config = dict(
    qk_norm=False,
    tie_word_embeddings=False,
    init_std_qkv=0.0334,
    weight_decay=0.015,
    doc_mask=True,
)
MLP neurons of a small language model. Each row is named by its layer, matrix (down: output weights) and neuron, and shows model dimensions 176-303. Each number is 50 + 10 x the weight over its row's rms, rounded and kept within 0 to 99.
After each neuron's rows, "fires before" lists the tokens most often just after its 100 highest values on Wikipedia text that the model never trained on. A number after a token or word is its count.

L12.down860:67 27 57 50 37 42 55 57 48 39 45 32 41 61 38 53 44 41 46 51 56 43 53 25 53 63 37 38 45 46 36 40 45 58 58 43 54 38 36 56 49 48 46 54 40 56 52 39 47 54 55 37 58 47 53 43 49 34 43 67 68 46 55 39 40 63 56 57 43 44 56 40 35 62 41 45 54 23 71 43 58 58 64 51 40 41 53 51 48 48 46 39 43 58 50 39 58 48 54 47 49 52 67 38 43 47 17 56 37 61 39 55 47 72 46 64 51 44 51 49 53 58 72 32 57 49 58 60
fires before: "5" 12, "8" 11, "1" 11, "3" 10, "6" 9, "7" 8

L6.down1213:49 71 48 39 42 48 61 64 58 43 44 36 56 40 49 58 51 57 28 50 39 64 59 59 38 55 36 54 42 41 56 43 50 51 63 64 42 42 46 60 34 34 42 46 39 57 35 44 62 50 43 50 29 56 57 49 39 53 48 47 58 36 36 57 53 61 68 58 50 67 56 40 57 45 39 64 62 42 43 51 37 75 45 41 57 47 47 49 40 52 32 52 36 38 43 48 63 65 53 51 42 52 42 45 66 41 43 43 60 61 43 47 48 23 50 43 55 55 47 48 51 58 49 39 60 53 53 65
fires before: "=" 100

L7.down33:66 40 54 55 49 52 59 63 56 54 57 48 52 38 42 61 60 50 39 54 46 69 54 46 51 64 71 56 45 52 60 48 40 67 61 36 49 49 58 46 41 22 54 46 60 42 49 56 39 55 61 23 41 48 56 49 41 37 45 46 48 57 51 38 50 43 55 50 40 55 50 45 41 38 49 64 55 58 51 44 53 41 54 63 29 39 32 62 60 59 37 39 42 62 49 67 51 49 30 62 52 56 62 43 51 51 43 56 35 36 44 40 56 59 36 49 65 51 39 46 51 49 54 50 40 47 51 39
fires before: "-" 46, " |" 12, ":" 6, "," 4

L2.down304:41 55 72 43 49 34 57 61 55 65 48 50 57 49 31 53 51 75 45 57 49 66 58 63 46 35 50 34 52 37 36 28 59 54 47 43 31 56 43 61 30 50 39 46 35 54 47 42 55 53 56 49 53 59 49 63 63 53 64 53 50 48 43 33 51 36 46 67 27 39 44 57 49 51 39 54 65 55 52 59 42 46 50 51 51 67 55 61 63 40 47 73 24 51 39 40 56 34 49 53 53 54 64 48 57 61 42 60 36 51 72 58 48 50 38 45 46 45 62 66 47 55 48 51 62 61 77 50
fires before: "-" 75, " |" 12

L6.down639:41 52 75 42 49 49 68 49 69 39 47 55 47 49 37 45 78 50 59 41 42 53 46 51 48 53 59 43 54 50 48 60 43 36 36 55 42 50 42 61 37 50 30 56 49 44 46 38 61 27 31 36 55 57 48 56 52 39 32 37 59 42 48 47 39 38 46 57 47 31 38 50 59 50 58 56 61 59 56 54 48 61 30 45 71 49 61 34 48 65 41 43 65 66 43 54 59 61 56 37 59 56 48 26 64 44 78 43 46 54 55 49 59 55 50 51 50 63 41 54 57 39 51 50 41 52 47 72
fires before: "-" 17, "S" 13, "T" 8, "Y" 7, "V" 7, "C" 4

L7.down886:47 64 69 42 55 49 67 49 32 54 58 51 46 45 59 48 65 41 47 55 54 68 43 55 45 39 46 62 49 52 40 60 38 32 45 60 40 45 59 50 49 56 55 58 46 41 62 49 50 53 53 61 55 52 61 32 51 52 53 52 39 49 64 53 63 58 57 50 58 51 55 67 63 45 58 27 58 52 41 66 44 42 64 23 53 50 46 57 63 47 63 63 53 40 36 57 42 51 59 42 58 56 45 43 46 43 48 57 45 56 47 60 40 58 49 59 64 38 66 57 49 51 47 48 40 48 56 38
fires before: "-" 56

L3.down752:35 30 39 57 33 54 35 56 58 44 62 42 58 56 62 45 43 51 43 43 50 53 64 44 38 49 65 48 43 51 56 54 33 64 53 41 53 50 47 42 36 49 71 55 74 50 63 52 42 44 37 63 51 53 67 51 37 63 53 45 52 49 61 34 61 54 46 44 43 52 42 48 66 33 42 44 46 56 61 39 48 42 32 52 51 51 56 54 54 33 49 57 46 75 38 47 36 49 56 57 73 55 52 54 40 50 53 56 30 44 60 50 40 26 57 63 40 32 43 67 62 45 60 35 62 42 62 50
fires before: "=" 67, "ti" 6, " %" 5, "\n" 4

L6.down75:48 57 58 32 60 54 52 57 53 27 55 52 41 55 38 32 47 56 40 39 37 57 47 49 41 37 51 56 34 57 55 53 39 37 54 42 46 40 52 47 45 41 51 33 38 49 43 52 45 47 53 54 48 75 47 50 58 58 51 59 39 55 50 59 45 36 58 68 63 46 37 48 61 51 46 61 63 65 47 72 52 39 35 61 58 48 66 62 52 50 29 52 39 34 55 47 57 52 40 28 54 44 49 31 52 52 70 47 40 48 60 37 59 44 40 31 61 49 45 44 45 43 42 61 68 72 44 56
fires before: "=" 98

L6.down907:46 74 68 60 53 36 74 67 49 67 50 40 49 51 56 60 56 74 62 50 51 58 49 44 37 42 46 66 51 27 49 47 49 54 57 45 45 49 37 53 42 44 60 63 56 49 26 52 55 53 43 74 59 47 37 58 64 53 48 51 60 30 44 59 72 53 32 55 38 65 58 59 31 45 48 37 57 63 51 41 59 48 53 59 59 33 47 39 54 57 39 49 51 51 29 42 47 69 50 56 44 56 65 46 55 64 59 63 48 64 59 51 70 61 54 41 51 37 40 40 40 57 75 50 45 63 41 49
fires before: "=" 49, "In" 12

L2.down1254:48 56 33 45 56 56 32 56 53 62 49 57 47 51 39 50 45 47 49 66 63 50 51 41 36 61 73 49 56 58 56 42 58 66 40 62 51 61 48 42 48 40 46 48 50 71 40 58 55 47 44 41 61 36 57 64 32 60 51 46 57 33 54 50 50 66 44 57 51 48 67 72 57 46 69 30 48 62 38 42 50 43 43 50 59 54 49 50 47 40 69 70 45 47 41 54 33 64 42 51 43 52 60 40 55 36 53 61 57 56 53 47 37 40 46 63 58 46 40 43 53 44 49 43 47 58 47 50
fires before: "=" 73

L12.down1055:60 39 57 51 50 54 52 43 54 44 47 53 51 43 42 49 55 54 47 42 61 50 41 43 40 56 45 53 55 57 65 54 45 46 56 48 54 54 55 62 62 42 40 57 28 40 40 44 62 52 35 62 40 47 55 53 42 54 41 42 52 57 40 40 43 70 50 59 50 49 50 60 36 42 61 52 38 55 48 42 67 44 56 48 47 48 50 57 52 66 47 49 50 52 50 48 49 64 55 41 63 50 47 36 66 48 31 36 48 55 48 43 40 69 51 46 67 65 50 46 70 41 43 58 61 53 37 46
fires before: "6" 15, "2" 11, "5" 11, "8" 11, "1" 8, "3" 7

L12.down486:40 51 61 45 52 32 45 43 64 68 46 46 48 54 47 52 64 52 59 49 65 40 55 59 55 46 49 56 44 40 65 57 51 49 36 40 28 34 60 59 47 53 52 52 63 45 40 71 53 62 65 61 40 54 67 34 49 50 41 46 50 37 43 50 57 67 39 49 33 51 36 40 54 70 41 48 43 64 47 62 51 42 58 48 62 42 47 46 41 50 59 37 45 54 49 63 54 59 33 61 65 40 50 58 43 59 15 50 38 55 58 48 54 40 54 38 57 49 42 40 59 31 59 47 46 51 52 62
fires before: ";" 58, "\n" 18

L3.down293:33 47 66 41 51 58 46 48 62 44 71 50 53 62 50 64 46 54 62 46 37 51 35 49 49 61 58 41 49 45 33 68 50 52 72 50 47 55 56 54 50 49 45 57 46 67 57 76 53 60 47 40 59 56 50 56 57 49 50 49 45 45 51 53 63 31 45 56 61 41 55 49 48 52 48 52 51 49 41 50 54 36 41 44 63 58 46 33 55 51 42 56 49 48 41 46 36 57 59 41 60 49 50 48 35 50 66 41 33 48 46 41 45 57 61 50 60 24 52 37 52 35 44 29 52 35 45 52
fires before: "\n" 38, "-" 31

L3.down1255:41 62 51 54 69 39 48 46 50 48 60 48 42 65 46 54 37 49 38 59 51 52 55 54 41 41 47 63 46 47 47 31 51 24 70 57 54 57 40 52 57 59 31 39 46 53 50 61 53 66 35 54 52 54 41 57 58 43 56 60 55 29 51 46 66 51 57 62 41 45 57 39 49 43 53 54 43 65 48 54 37 42 53 53 49 35 53 62 53 44 26 51 51 56 54 59 43 59 52 55 49 32 70 60 63 46 54 50 53 51 65 69 59 47 54 69 62 43 49 51 52 54 38 42 53 60 50 42
fires before: "=" 56, "\n" 23, "\n\n" 11, " Angeles" 4

L12.down772:41 61 50 32 50 54 42 44 49 61 46 39 48 54 64 33 37 66 55 39 58 47 52 82 60 59 60 41 17 48 54 41 40 47 44 59 52 50 57 49 64 36 52 62 46 37 57 41 40 66 54 67 40 50 58 34 35 44 44 30 69 53 55 39 53 66 69 49 29 47 48 47 37 40 60 44 41 53 34 57 45 60 57 61 52 53 46 54 53 47 44 44 45 47 53 59 46 48 55 44 48 49 41 37 51 49 54 39 37 47 55 56 46 60 54 59 77 41 59 38 67 53 55 56 65 50 29 54
fires before: "3" 14, "6" 13, "5" 8, "9" 7, "0" 7, "8" 6

L13.down1193:64 34 58 49 55 51 52 50 51 33 59 61 58 45 57 39 64 44 66 50 51 39 50 64 47 48 56 39 59 40 56 72 52 63 49 44 56 35 42 63 40 64 37 48 51 43 47 39 56 59 57 68 48 54 66 60 37 46 55 21 36 55 48 59 49 66 43 50 51 50 50 46 57 65 51 48 52 63 41 41 35 56 53 44 42 40 43 37 30 39 62 53 62 26 44 51 51 48 66 59 42 51 48 49 55 59 37 64 37 44 42 59 54 46 47 43 59 49 42 34 45 58 40 59 52 52 43 61
fires before: ";" 76

L13.down534:60 35 43 65 56 55 30 61 53 50 56 49 51 74 53 36 53 38 66 54 47 45 64 52 54 30 62 45 57 47 61 61 47 43 59 28 43 55 73 49 47 48 42 35 49 41 53 44 33 56 63 30 40 41 55 60 48 52 30 38 56 63 56 58 56 44 59 42 37 57 43 32 51 45 69 51 55 49 38 52 49 44 51 31 54 37 51 37 50 59 50 41 58 35 45 59 55 46 46 46 47 59 25 43 41 39 45 66 54 49 37 53 43 65 42 48 36 57 53 43 43 43 47 45 38 60 42 57
fires before: "|" 55, " |" 16, "  " 4

L6.down678:46 38 64 45 67 52 69 41 46 37 67 48 44 62 49 45 82 59 66 57 64 69 48 54 52 53 54 44 44 46 42 34 51 56 65 61 69 41 48 54 44 54 54 35 48 60 52 53 36 52 37 64 57 50 70 50 52 55 51 44 50 51 44 36 43 47 53 45 61 41 59 62 37 50 50 59 44 59 31 48 46 45 49 61 48 38 50 50 45 52 39 57 39 47 46 63 50 43 49 40 56 56 27 53 60 38 49 57 40 48 41 54 46 52 58 41 67 44 48 52 66 62 58 36 43 56 58 65
fires before: "=" 85

L3.down1037:33 83 51 60 51 40 43 40 55 53 52 42 45 49 48 47 46 45 57 37 40 56 54 55 47 43 63 36 47 45 56 52 35 81 55 40 32 57 50 39 48 48 55 57 52 59 50 49 58 48 43 33 49 44 55 44 58 37 55 73 45 39 36 49 51 47 52 50 38 52 51 46 61 52 44 51 33 65 54 37 56 70 49 45 56 56 49 42 38 50 53 49 56 39 67 56 42 46 45 61 50 33 68 45 45 63 52 42 57 61 48 72 51 70 64 44 36 49 52 53 30 56 56 48 55 62 31 50
fires before: "-" 61, "\n" 20

L6.down1064:48 64 44 67 65 53 56 43 48 65 41 45 59 51 54 45 37 63 52 50 52 63 46 61 39 46 36 57 51 50 47 47 52 48 51 50 49 58 64 71 52 50 41 39 51 33 31 61 41 59 48 33 59 62 57 52 36 50 46 52 46 44 53 64 54 61 55 50 40 48 39 50 47 44 48 58 57 50 37 49 46 67 53 46 59 39 54 51 51 53 54 62 38 59 44 52 43 35 39 39 46 62 36 48 63 56 32 58 58 35 49 60 51 36 50 50 41 43 41 54 39 52 43 52 48 59 58 59
fires before: " |" 36, "%" 18, "is" 8, " m" 5, "," 4

L2.down70:53 54 62 59 54 47 43 25 43 35 54 58 40 49 37 42 44 62 69 41 51 57 54 55 60 55 56 55 42 57 63 74 42 61 52 68 43 37 56 48 46 56 42 54 66 55 46 67 48 56 47 60 40 73 43 54 45 39 49 32 63 50 36 36 65 48 51 18 43 36 55 53 59 56 58 64 45 55 45 54 56 41 52 41 51 45 59 48 33 34 45 48 43 53 61 41 64 62 55 53 60 39 54 63 38 46 45 41 35 41 49 60 59 31 41 56 56 37 40 49 51 45 47 48 60 43 50 45
fires before: "%" 49, " |" 34, " km" 4

L3.down518:56 37 49 63 56 71 64 50 37 58 65 46 67 50 34 40 46 34 57 49 51 52 35 48 56 64 60 53 59 61 45 53 51 55 46 38 39 70 46 39 55 56 45 39 39 60 43 42 52 56 65 62 59 32 47 45 52 48 47 46 59 63 54 46 47 62 36 59 45 57 55 51 57 36 55 66 71 30 53 48 68 44 49 42 54 46 55 27 71 54 55 69 50 59 60 66 27 34 51 48 49 44 32 64 52 52 54 61 48 63 56 54 44 53 51 62 49 59 50 60 35 59 41 60 60 40 49 63
fires before: ":" 50, "s" 5, " votes" 4, "." 4

L13.down696:56 50 61 64 50 60 60 33 39 54 54 26 40 72 48 46 54 33 52 54 41 49 46 57 61 56 40 26 59 34 52 46 40 62 36 38 25 46 61 44 47 41 54 64 52 62 58 54 45 65 41 61 48 44 46 47 42 63 46 55 41 50 69 50 48 55 51 62 50 39 44 41 47 56 55 36 53 38 64 55 58 44 41 51 51 50 38 41 53 36 61 45 51 38 57 57 54 35 48 49 50 45 55 45 47 44 21 46 43 48 63 48 45 50 52 66 58 58 56 61 41 37 29 44 66 51 40 66
fires before: "2" 15, "6" 14, "5" 12, "1" 10, "3" 9, "0" 9

L3.down113:54 58 36 48 52 44 70 44 43 47 38 43 39 54 44 44 49 51 49 48 36 49 62 45 37 48 47 49 48 49 35 46 40 36 47 58 50 34 53 55 57 57 38 53 47 28 40 26 47 41 57 53 60 43 64 42 75 54 74 50 42 59 57 44 35 61 45 44 42 57 39 59 57 47 60 46 63 48 43 48 41 27 37 50 52 51 40 35 51 68 41 35 66 44 45 48 52 36 56 56 54 48 52 60 56 44 66 51 56 47 45 58 44 62 53 22 57 49 54 41 59 31 58 56 41 57 44 52
fires before: "s" 29, "-" 10, " of" 5, "p" 5, "os" 4, "le" 4

L12.down755:56 53 48 52 43 61 52 58 55 46 59 50 58 76 49 34 58 53 51 53 52 49 58 61 59 57 46 63 62 48 49 43 72 61 53 35 63 62 48 45 49 52 48 39 37 60 64 51 52 43 51 53 59 71 53 53 70 59 48 59 52 64 48 49 40 52 59 42 52 45 43 66 44 37 41 45 36 56 45 46 41 51 74 58 72 32 47 43 39 47 33 45 49 56 47 36 56 48 54 41 41 57 34 45 65 41 32 49 59 57 49 66 46 42 58 54 43 62 43 37 49 59 57 57 55 46 63 53
fires before: " in" 26, " as" 13, " by" 11, " to" 7, " at" 7, " on" 6

L6.down133:41 48 67 45 58 51 51 46 62 48 53 30 41 44 51 39 67 65 68 54 25 31 36 56 47 52 44 45 48 66 42 59 51 48 55 45 47 49 54 24 55 57 65 56 46 51 62 50 51 46 60 39 30 47 58 50 53 35 65 45 47 33 40 53 47 35 50 52 37 50 33 50 45 65 65 65 65 27 50 37 46 41 46 70 62 62 54 39 46 51 54 56 47 46 33 35 55 67 59 66 48 41 58 58 59 66 60 52 52 42 40 47 62 51 50 30 49 53 42 48 72 54 56 59 41 62 40 51
fires before: "-" 29, "do" 8, ")" 6, "tor" 4, ":" 4

L6.down676:50 56 57 35 27 29 60 38 45 36 60 41 55 52 67 64 56 41 59 59 60 51 62 49 35 32 43 45 45 41 54 52 31 49 45 63 62 48 52 50 44 54 53 55 50 65 49 50 60 35 45 49 49 33 70 41 60 35 54 50 32 43 66 35 62 59 35 63 54 45 57 54 69 51 52 41 49 50 43 57 33 33 55 55 58 53 49 44 44 71 43 45 44 44 51 50 38 56 40 66 47 62 38 62 54 57 40 39 35 42 50 52 48 54 69 31 58 43 63 62 53 39 50 54 65 50 63 56
fires before: "-" 65, "|" 13

L2.down244:53 65 51 55 54 51 61 37 40 52 67 57 35 58 62 63 39 49 58 44 37 43 48 54 56 49 41 57 58 57 49 62 41 49 62 55 58 37 53 50 46 54 44 42 45 54 43 54 63 49 75 58 33 48 50 56 56 50 37 59 31 42 56 32 42 64 41 53 54 43 50 56 65 47 43 50 55 40 52 35 38 46 44 58 49 55 48 59 36 61 53 48 49 30 61 61 38 65 53 66 27 38 44 46 50 39 44 44 29 51 34 52 52 25 49 48 45 65 61 46 53 43 44 38 25 58 48 43
fires before: " |" 32, "." 30, "}" 13, "-" 11, ")" 7

L12.down176:50 74 36 49 49 48 46 38 56 49 43 56 52 63 50 53 46 45 33 47 47 50 49 53 60 52 53 67 59 30 58 54 61 28 76 67 56 62 45 50 45 40 73 43 31 42 34 55 63 47 45 27 36 52 48 33 46 41 54 48 44 40 49 44 42 57 65 47 32 57 39 49 60 57 51 44 58 44 65 51 53 61 59 84 39 45 58 63 45 52 45 61 49 37 54 51 43 59 40 50 57 39 52 59 44 60 35 48 52 39 52 56 49 50 34 56 59 62 55 60 45 38 64 47 41 62 61 37
fires before: "-" 77

L12.down829:52 49 46 52 39 50 29 30 43 34 49 47 60 37 61 31 64 50 48 45 48 48 63 63 51 63 55 29 51 29 47 34 38 54 30 45 66 31 50 52 64 54 43 48 60 58 44 62 42 62 42 47 47 49 69 64 35 50 35 40 36 57 41 53 53 54 49 56 54 44 55 53 38 50 50 52 58 53 50 68 38 42 68 41 47 52 43 58 47 64 33 45 47 57 55 46 58 63 48 54 43 50 58 66 49 73 28 68 47 64 60 37 42 45 51 61 62 68 59 40 42 59 52 53 59 47 49 30
fires before: ";" 63, " |" 10, "\n" 4

L13.down541:44 55 43 58 43 43 49 45 67 60 43 55 49 60 57 50 48 44 64 47 61 46 54 53 45 57 36 62 56 45 49 48 64 48 39 43 56 45 79 52 57 42 76 46 64 37 57 71 68 52 61 41 50 42 38 55 57 37 39 48 42 48 44 70 36 50 41 42 56 60 55 48 59 30 40 34 49 73 51 54 62 59 72 58 41 42 35 38 46 59 67 45 47 47 51 45 63 40 49 53 57 48 59 30 60 46 26 47 54 38 44 57 43 37 56 41 60 52 53 50 58 55 47 44 57 58 70 59
fires before: " by" 20, " in" 13, "." 10, " on" 9, " to" 8, " as" 4

L3.down299:36 40 71 38 39 59 44 54 58 56 53 42 44 44 58 58 52 76 48 48 62 49 39 49 60 67 57 60 63 43 64 60 35 61 50 58 32 49 54 59 30 48 61 60 51 34 49 63 66 68 65 34 48 65 51 50 49 30 54 50 49 49 71 40 40 43 33 56 47 30 45 53 47 44 49 52 53 53 59 41 61 40 59 50 56 33 55 60 53 53 45 55 67 49 57 46 53 34 52 45 54 37 59 38 35 45 50 53 38 30 45 69 57 57 49 47 55 42 53 45 45 31 50 53 51 76 64 51
fires before: "-" 48, "=" 19, "American" 4

L2.down619:58 58 43 40 65 51 33 51 49 54 48 45 40 34 59 48 72 65 45 71 53 62 62 61 33 40 48 49 51 57 39 61 51 46 65 46 49 51 56 59 58 50 49 46 52 41 69 59 60 59 45 50 35 59 49 39 49 48 25 40 66 25 42 43 56 57 53 38 61 46 57 32 55 51 56 52 47 56 66 63 67 62 65 36 53 48 40 58 49 41 64 43 29 42 51 51 57 45 40 52 40 25 39 59 52 46 42 59 41 54 55 46 51 58 38 32 52 58 52 41 46 61 34 35 45 22 40 32
fires before: "s" 43, "t" 8

L6.down1049:48 55 48 52 49 50 41 44 49 53 67 48 52 33 49 44 62 55 69 41 39 53 57 45 55 55 59 54 37 50 51 65 74 47 66 46 48 64 54 40 78 81 53 46 48 54 68 68 49 52 62 33 38 46 48 43 34 52 54 46 49 68 55 68 42 34 41 50 43 51 33 53 40 42 64 47 46 42 49 46 45 44 47 55 42 57 26 47 47 39 43 59 58 59 43 46 46 55 57 51 51 28 34 40 39 49 54 41 52 65 54 44 26 42 54 45 56 58 47 40 51 57 45 46 50 45 59 42
fires before: "-" 55, "|" 6, "en" 4

L3.down972:53 53 46 47 59 44 58 42 63 58 53 64 46 46 19 49 46 50 52 37 43 59 47 57 39 53 46 44 34 52 51 52 39 61 51 49 55 56 50 62 48 41 48 38 31 37 33 66 40 60 53 72 43 61 44 37 55 36 41 43 57 33 46 48 50 54 48 42 62 41 51 52 57 57 49 57 63 39 38 55 42 47 55 56 62 61 53 56 46 77 46 69 58 59 25 46 33 49 44 49 45 33 41 61 60 46 50 46 60 39 52 57 54 38 75 52 55 41 30 54 59 53 55 54 34 59 70 42
fires before: " a" 19, "\n\n" 18, " an" 10, "=" 7, " =" 7

L6.down1236:29 73 50 45 41 62 57 55 42 57 54 47 47 53 26 55 48 49 54 57 43 43 35 44 52 52 40 42 45 39 55 49 54 52 43 64 53 40 49 59 40 35 57 39 55 52 39 37 45 48 47 57 36 62 44 48 60 58 57 62 62 32 48 47 35 59 42 53 44 56 55 53 45 45 27 57 37 58 50 53 48 51 32 57 34 53 46 59 49 57 48 60 48 47 45 52 47 52 28 45 53 45 54 46 62 73 49 44 45 65 65 51 61 52 52 51 64 57 41 40 45 38 54 40 32 56 44 42
fires before: "=" 99

L7.down1005:69 45 51 42 57 46 54 44 49 45 55 52 47 50 51 50 67 57 50 55 44 44 58 55 21 23 64 46 45 61 45 48 46 60 41 38 28 36 46 38 53 58 58 47 50 54 58 52 55 48 63 45 57 49 62 33 54 40 65 35 44 57 52 54 56 75 35 54 55 41 59 46 43 62 60 48 46 36 62 55 55 38 58 50 49 56 49 46 70 49 48 62 44 60 42 58 33 48 51 50 47 43 69 42 40 56 38 58 55 42 36 48 47 47 52 43 53 60 60 34 28 48 41 38 48 23 42 53
fires before: "s" 84, "on" 5

L6.down746:42 70 24 37 47 49 55 56 45 59 45 53 54 57 42 52 55 52 40 44 52 30 42 46 34 45 52 61 40 58 50 44 38 53 56 68 25 45 50 52 45 38 49 37 50 67 50 66 48 47 56 45 49 44 51 53 49 56 42 41 50 37 58 69 53 56 45 34 60 66 49 57 39 53 45 47 56 47 50 66 50 55 39 61 61 54 45 69 53 63 46 55 51 68 44 41 41 68 68 41 40 45 59 41 62 50 68 52 42 59 51 42 60 25 60 44 50 47 50 49 46 48 63 38 42 71 65 66
fires before: "=" 100

L3.down1031:40 67 62 56 55 40 60 58 36 49 57 64 58 45 46 69 51 72 47 57 35 47 51 56 43 36 37 49 47 43 48 51 39 38 42 44 50 52 60 54 49 63 54 62 51 51 53 52 55 51 58 41 41 56 49 41 68 52 46 46 44 39 44 42 47 45 40 40 55 49 37 43 54 53 37 47 47 50 48 57 60 51 48 58 39 48 63 51 44 64 49 61 45 39 54 51 58 57 58 43 29 39 46 57 36 50 51 43 44 38 62 71 45 48 42 41 44 66 48 42 43 65 63 48 39 54 50 45
fires before: "-" 76

L2.down927:61 32 44 49 45 54 44 45 74 52 51 42 41 57 54 54 50 49 60 49 55 39 49 33 55 43 73 46 51 49 40 55 52 46 71 52 60 46 57 42 50 50 63 63 69 28 59 57 41 35 44 49 51 59 49 50 67 40 39 61 49 52 53 46 68 39 62 65 56 58 55 55 59 33 56 50 55 46 54 55 60 52 47 51 35 50 51 42 67 47 64 30 56 39 34 67 49 47 41 72 38 56 48 37 22 44 46 51 52 61 38 36 41 61 43 54 51 49 55 52 31 44 34 50 46 44 55 41
fires before: " 0" 19, "  " 13, "\n" 13, " —" 9, " 1" 6

L6.down810:54 54 45 63 46 50 53 44 58 39 42 42 34 48 52 50 56 47 81 58 39 60 48 54 32 70 63 56 66 47 44 45 52 39 31 46 66 59 58 51 64 51 47 58 69 72 79 56 43 33 29 36 52 59 59 43 65 29 51 45 65 40 62 51 30 55 60 43 47 32 37 52 60 37 63 57 40 37 65 51 56 42 46 49 54 59 57 60 42 37 54 57 35 66 33 59 65 52 48 51 53 43 44 60 47 43 42 57 58 52 71 40 30 26 65 69 44 52 63 46 39 49 72 48 45 42 75 47
fires before: "=" 56, "\n" 23, "\n\n" 15

L12.down212:50 58 38 43 57 43 50 46 59 47 58 49 53 64 54 59 80 40 47 47 47 54 62 68 61 53 51 35 37 45 44 48 42 49 40 49 61 40 50 53 60 43 55 35 72 52 50 47 43 69 33 68 49 51 46 55 59 36 46 46 43 49 39 57 60 65 53 46 49 41 54 44 61 70 63 42 67 46 49 39 49 57 38 37 72 37 59 40 36 67 47 49 36 40 43 74 50 34 55 50 59 37 44 51 52 46 37 51 54 54 48 47 64 50 50 48 68 43 51 35 67 53 42 48 56 59 57 45
fires before: "=" 92

L2.down545:45 52 59 46 77 39 62 59 62 36 46 37 41 34 59 46 46 47 61 55 58 55 38 47 43 51 34 45 43 46 58 49 45 48 59 67 64 42 49 27 46 73 41 32 50 27 52 54 50 55 40 58 50 41 56 44 61 60 28 43 57 31 52 52 28 46 43 47 58 39 39 30 43 48 58 48 54 35 42 59 46 49 43 61 64 32 59 27 41 53 42 54 51 40 55 52 48 72 48 48 56 47 44 33 42 49 48 17 57 48 44 57 58 56 44 58 53 41 36 60 55 36 59 37 32 35 37 46
fires before: "|" 84, "." 6

L3.down600:55 57 51 34 46 46 57 64 63 45 46 59 36 42 44 37 53 66 51 70 54 59 59 21 55 64 38 43 51 39 43 54 42 57 28 27 58 49 46 57 49 69 58 46 38 45 52 57 54 60 62 47 58 43 59 26 56 41 43 52 62 47 50 51 58 59 42 50 59 44 48 49 30 62 51 66 45 48 51 50 64 59 51 58 78 40 58 54 57 62 37 45 53 60 40 59 44 71 54 41 47 40 42 61 53 47 56 53 50 47 49 38 52 46 68 42 43 59 60 45 44 53 74 51 38 52 33 49
fires before: "=" 52, "ti" 6, "," 5

L2.down1208:41 68 55 58 85 63 65 46 62 56 53 44 33 30 51 21 55 35 51 46 62 70 53 54 40 38 55 52 50 38 63 68 55 47 61 52 55 53 64 40 56 63 58 57 46 49 47 31 51 41 51 45 49 40 54 38 54 47 51 63 51 55 58 44 51 42 53 68 60 61 56 48 53 27 45 45 62 38 41 48 54 56 59 51 48 43 54 59 67 49 42 64 58 46 46 61 45 64 59 39 55 50 50 47 47 44 55 52 55 49 38 65 45 42 59 63 43 47 39 49 53 55 67 36 59 41 66 63
fires before: "|" 60, "ld" 5, "N" 4

L6.down927:31 84 50 40 47 57 49 51 45 40 38 48 39 52 45 41 24 56 36 58 57 48 55 53 44 49 31 47 46 53 55 51 53 46 55 47 33 49 36 61 57 58 66 57 45 49 68 68 67 42 55 53 53 69 48 74 62 52 57 58 40 44 35 75 41 43 62 50 57 51 40 69 54 56 35 41 58 43 47 35 50 53 53 62 48 67 56 68 51 48 50 45 24 43 35 33 67 59 52 52 41 32 62 43 40 44 44 37 45 28 49 53 38 48 46 41 53 62 35 40 62 37 37 49 52 38 54 56
fires before: "=" 98

L2.down2:41 52 53 47 52 62 40 52 45 52 44 62 35 44 54 49 49 56 48 36 32 49 67 46 41 54 43 48 55 38 52 44 66 69 52 42 52 31 40 57 37 44 53 43 65 59 41 58 50 47 64 47 40 56 52 44 55 41 61 40 59 58 48 38 58 63 57 27 54 39 53 52 72 46 57 57 40 47 39 44 70 38 40 46 51 36 52 67 43 55 57 50 54 38 64 43 54 40 52 59 51 35 38 45 45 55 50 55 42 38 48 52 57 35 47 80 49 44 50 43 33 46 45 45 50 59 51 70
fires before: "%" 19, " (" 17, ")" 13, " |" 13, " m" 6